Weights of a small GPT-style language model, trained from scratch on English Wikipedia.
Size: width 384, 12 heads of 32, MLP 1536 GELU, vocabulary 13945, 39.1M parameters.
MLP neurons of a small language model. Each row is named by its layer, matrix (down: output weights) and neuron, and shows model dimensions 256-383. Each number is 128 + 32 x the weight over its row's rms, rounded and kept within 0 to 255.
A block is one neuron, or neurons of one layer that tend to fire together. After each block is what it responds to, as a language model described it from the Wikipedia text at the highest values.

L6.down596 [139 186 203 143 135 146 120  90 154 134 141 123 143 135 158 113 148 171 141 157 108  80  80 165 114 144 123 152 193 126 110 118 100 153 117 162 149 116  97 142 213 134  90 108 154 121 134  89 163 175 161 116 107 136 133 125 103 130  99 113 152 177 197 121 118 132  96 138 169 116 182 174  85  73 108 117 122 118 116 176 141 101 117  87 129 151 146  98 130 115 155 126  76 116 118 138  97 173 126 163 109 135 140 164 146  81 155  24 107 154 149 130 180  78  72 102 151 143 164 103  45 118 102 103 113 146  85 151]
L6.down767 [129  99 165 140 159  67 128  89 134 137 115 122 105 100 171 123 184 130 135 114  36 172 137 111 143 141 138 138 154 111  92  76 165  91 155 134 189 117 124 115 122 120  94 120 123  89  97 129 147 176 140 138 108  94  99 119  88 158  60 117 149 167 166 154 158 120 146 135 115 131  72 166 152  79 149 142 126 147 117 158 173 138 182 117 115 139 139  82 125  85 115 106 151 127 137 198 156 117  60 157 116  96 142  99 119 107  84 113 133  87 158 102 109 144  64 133  80 103  80 113 135 112  91  73  65 116  96 175]
L6.down1437 [125 151 107 126 131 109 141 155 162 108 155 182 173 126 175  77 148 127 163 127 130 120  74 127 136  51  85 113  74 114 117  94 100 147 169 102 112 149 134 144 128 125  71 115 150  80 149  80 149 128 148 162 171  91 136 104 130 157 139 102  97 135  93 139 134 132  79  76 136 152  78 150 155  60 114 116 120  92 135 116 147 104  98 139 132 106  98 145 100  71  90 150  97 105 148 103 102 175 132 142 105 141  86 169 146 120 113  92  90 152 135 138 162  86 173 179 130  94 153 119 104 151 158 149 129  58 139 115]
L6.down1459 [182 136 180 109 124  93  73  89 105 106 124 153 143  88 122 127 131 135  86 114 116  83  92 142 159  89 149 133 110 108 103 112 141 135 101 158  76  81  83 139  84 142 157 124 157  86 112 129 122 106 134 126 122  99 119 147 100 130 183 170 128 133 142 183 104 114 113 113 148 144  85 102 103 122 176 144 107 144 147 157 124 141 184 136 142 158 158 149 159 146 111  97 119 128 153 116 143 163 124 130 157 119 106 111 134 180 123  62 147 144  82 107 139  71 126 147 147 125  98  73 133 120 141 168  92 107 113 162]
Responds to: Infobox field-label colons

L3.down116 [ 82 117 137  53  80 123 151 124 165  70 178 126 105 140 138  99 133 129 168 146 203 122 170 167 131 136 168 167 119 151 116 149 137 132 177 148  88 109 167 114 107 132 143 153 114 167 112 133 136 125 111 159 103 116 151 153 124 113 122 108 114 123 224 130 153 142 165 104 179 191 111 117  89  99 130 129 163  88 132 157 151 108 133 104 180 101 140 151 126 172  83 131 115  69 167  96 188 115  95 131 117 156 147  73  83 165 153 156 127 144 106  64 101 116  93 144 163 139 125 158  91  97 101 150 115 119 181 136]
L3.down689 [121 148 129 139 109 148  83 145 125  60 135 119 142 177  84  91 108 156 157 100 113 138 135  96 127 153 164 136 137 158 130 195 126 143 175 101 166  89 136 126 126 106 152  76 162 102 156  70 127 135 155 174 106 157  95 158 146 179 135 177 194 155 167 130 177 131  98  99 162  83 162 143 178 163 101 127  79 163 126  78 136 128  82 150  93  47 166 158 152 126 147 133 168  79 189 150 154 153  75 117  44 168 136 133 123 106  75 142  81 132 136 103 114 128  85 109 131 134  82 146 127 160 138 124 133 170 119 123]
L3.down890 [ 61 161 127 172 105  91  61  26 104 102 142 122 136  72 150  86 155 145  93 159 108 135 147 153 117 142 158  91  99 146 133  60  81 158  93 165 168 168 176 123  86 101 173 108  59  76  81 113 171 164  97 125  82 102 144 172 104 149 184 117 129 119  77 141 177 142 124  97 143 178 111 138 150 142 125 115 126 162 156 102  94 124 142 164 133 181 110 196 144 110 144 148 147 114 121 172 140 135 107 115 115 148 121 127  91 176 147  97  64 135  72 169 108  85 120 133 139 168 105 208 109 168 150 110 165 125 147 150]
L3.down1371 [123 133 139 164 127 168 141 114 100 121 156 168 173 154 162 122 101  74 170 123 114 142 144 128 107  87 164 120  46 135 104 181 136 155 123  78 131 158 179  85 118  92 133 120 116 125 169 135 160 106 114 150 147 135 171 130  98 114 157  94 103 140 162 112 175 132 101  75 176  98 122 150  83 125 146 124  53 178  79  99 104 119  71 109  99 111 105 138 135 108  62 148 133 139 163  80 150 121 108 135  66 162 138 132  74  93 136 175 121 192  71 104 153 156  93 132 165 112  79 152  91 123 100 103 103 140 127 125]
Responds to: Word-initial fragment tokens

L3.down376 [135 125 102 139  45 183 141 125 128 141  96 125 144 120 106  77 128 166 109 145 159  83 138 128 141 167 164 129 129  91 109 105 106 173 109 132 130 131  91  97 162 167 175 157 126 128  63 185 117  60 110 139 115 125 174 122  89  74 108  94 133 211 184 129 152 121 108 110 125 144  90 121 109 120 101 159 140 114 173 207 138 144 136 138 109 186  75  90 179 110 103 155  91 163 132  98 147 121 117 137  87 106 143 112 162 153 204 156 116  96 145 107 139 123 119 150 102 131  89  97 125  76 126 161 112 142 124 141]
L3.down722 [ 98 103 158 122 163 143 187 142 163  95  94 108 146 111  67 149 123  98  78 118 126 139 173 141  63 174 159 125 136 114  90 129 101 106 159 140 178 135  94 100 134 183 185 152 105 103 140  97 146 189 187 165 118 128 147 132 130  90 125 121 116 132 149 143 120  89  89 118 107 216  78  71 200  97 143  67 198 108 181 151 130 138 141  96 112 130  98 149 164 107 116 157  49 156 130  81 135  99 102 163  68 143 140 114 145 109 120 153 123  86 157 189  96 143  82 144 105 131 122  72 117 144 179  82 150 105 117 150]
L3.down914 [110 117 126  90 119 176 125 172  85 129 113 131 133 197  72  73 124 116 148  98 131 143 128 121 100 156 122 128 120 137 138 168 172 131 140  99 157 146 155  98 154 144 108 163 136 168  76 109 100 146 206 149 143 114 231 153  73 171  91 114 119 126 135  77 124 145 124 100  84 109 181 136  79 139 132 142 175 143 128 116  99 108 110 100 142 128 145 101 173 150 159 131 101 145 175 144 182 112 147 117 175 147 133 121  97 151  94  83 163  90  64 173  87 146 126 134 178 130 115 105  98  80 131  68 116 170 159 149]
L3.down1157 [103  98 125 155  80 186 158 103 108  88  82 159 144 136 151 115 100 120 133 139 137 125 186 132 107 132  61 146 185 163  84  79  88 179 113 179  91 140  95 171 169 158 133 135 126 164  54 203  60 148 144 106 134 136 148  86 140 119 129 122 143 157 126 127 127 135 129  91 124 125 147 141  97  79 144 151 129 121 173 170 145 120 158 143  86 159 116 105 106  99  78  77 125 160  95 128  92  91 176  81 113 140 102 144 130 133 137 126 131  92 156  74 131 110 126 111 140 127 119  93 131  88 127 118 153 163 127 174]
Responds to: Wikipedia infobox and header fields

L6.down136 [176 112 154 107 136 109 105  69 165 119 178 142 159 101 123 129 156 120 191 180 152 215  72 147 160 122 166 150 146 149 103 135 114 110 147 115 125 188 105 202  82 179 138 167 106  90 110 104 115  97 134 111 140 117  54  89  76 140 183 136 103 143 151 138 122 147 112 140 122 138  77 162 198  64  62 199 141 123 101 126 130 157 133  91  78 140 123 147  99 114 190  67 156 111 194 148 104 184 176 175 133 158 103 113 150  71  92 167 104 141 116 108 130 151 107 138 155 117 187 104 113  67 141 112 128 123 134 126]
L6.down198 [137 130 122 105 169 127 160 101 150 112 169 125 119 190  51 108 165 164 130 169 165 222  79 127 117 111 150 133  82 165 108 120 118 132 145 178 113 153 105 107  68 141 204 117 159 128 120 126 101 138  98 118 179 120  99 145 171 136 188 148 136 184 150 146 103 169 151 113 155  97 107  98 128 130 121 162 144  54 109 122 146 150 136 140 125  84 139 161 121 129 123 133 187  86 133 125 113 131 156 130 142  91 127 104 135  91 118 133 129 147 129 123 131 149  60 152 119 139 144 100  77 160 147 119 118 118 127  83]
L6.down763 [108  95  75 108 123 119 184 134 156 102  70 117 150 134 122 105  71 134 159 134 165 157 121 142 134 103 164 169 121 135 143 165  56 119  93 134 124 189 142 128 131 165 201 109  94 132 144  98  40 190 102 121 136 158  86 100 122 153 141  92 128 135 135 118  84 157  87 119 132 133 129 181 135 128  96 167  51 120 115 138  95 173 151  91 109 133 165 123  99 142 161 147 187 116 144 138 170 138 197 168 145 146  77  87 175 111 148 133  75 135 168  90  67 152 158 157 190 136 126 137 143  98 161 103 143 150 159 133]
L6.down1120 [114 144 156 126 150 171 110  95 120 128  95 103  89 114  89 167  84  81 106  99 160 182 151 162 114 123 130 222 143 131 126 143 121 107 128 134 118 156 154  77 144 162 119  94 143 127 104 220 112 133 113 147 146 119 104 154 118 164 123 152 131 104 114  93 126 108 162 107 158 155 125 123 154  74 122 128 138  64 109 200 100 119 170 191 105 135 146 120 112 137  91 123 129 189 216 125  85 155 145 136 122 106  91  99 214  96 131  79  71 138 170 117 177 135  77 153 164 171 121 145 134 130 101 115 162 115 171 106]
Responds to: Surname first fragment

L8.down318 [190 128 105 133  57 148 209 101 107 106 129 163 111 154 116  73 117 184 105 145 166 194 208 159 177  76 115  99  60 164 128 118 131 164 145 118 132 110 186 131 165 154 123 105 155 127  96 149 107 139 143 146 153  90 143 133 161  72 210 108 156 116 150 106 144 136 137 169 123 138 144 188  98 142 130 118 124 129 110 134 180 105 159  97  45 118 158 174  58  91 158  97 144 114 123 129 152 131 183  80 116 116 135 154 147 151 160 138  89 131  92 127 111 118 113 109 123 161 114 148 103 121 112 147 101 110 183 124]
Responds to: Start of foreign-name fragments

L8.down990 [178 160  89 132 144 168 115 134 117 141 146 109  83  99 119 164 106  95 108 203 114 130 157 138  78  98  98 123 116 149 127 156 134 104 169 117 151 120 100 159 100 115 114 158 108 155  89  62 165  95  97 118 153 191 170 104 140 161  47 110 169  71 161 142 139 130 137 143  79 110  97 120 107 154 116 114 135 129 134 133  91 108 125 113  99 115 142  79 171  76 123  79 180 169  90 134 130 135 140 117 117 139 140 154  58 117 146 145 140 117 136 167 140 117 104 162 197 122  93 158 157 117 150  78 174 118 170 145]
Responds to: Copulas and coordinate separators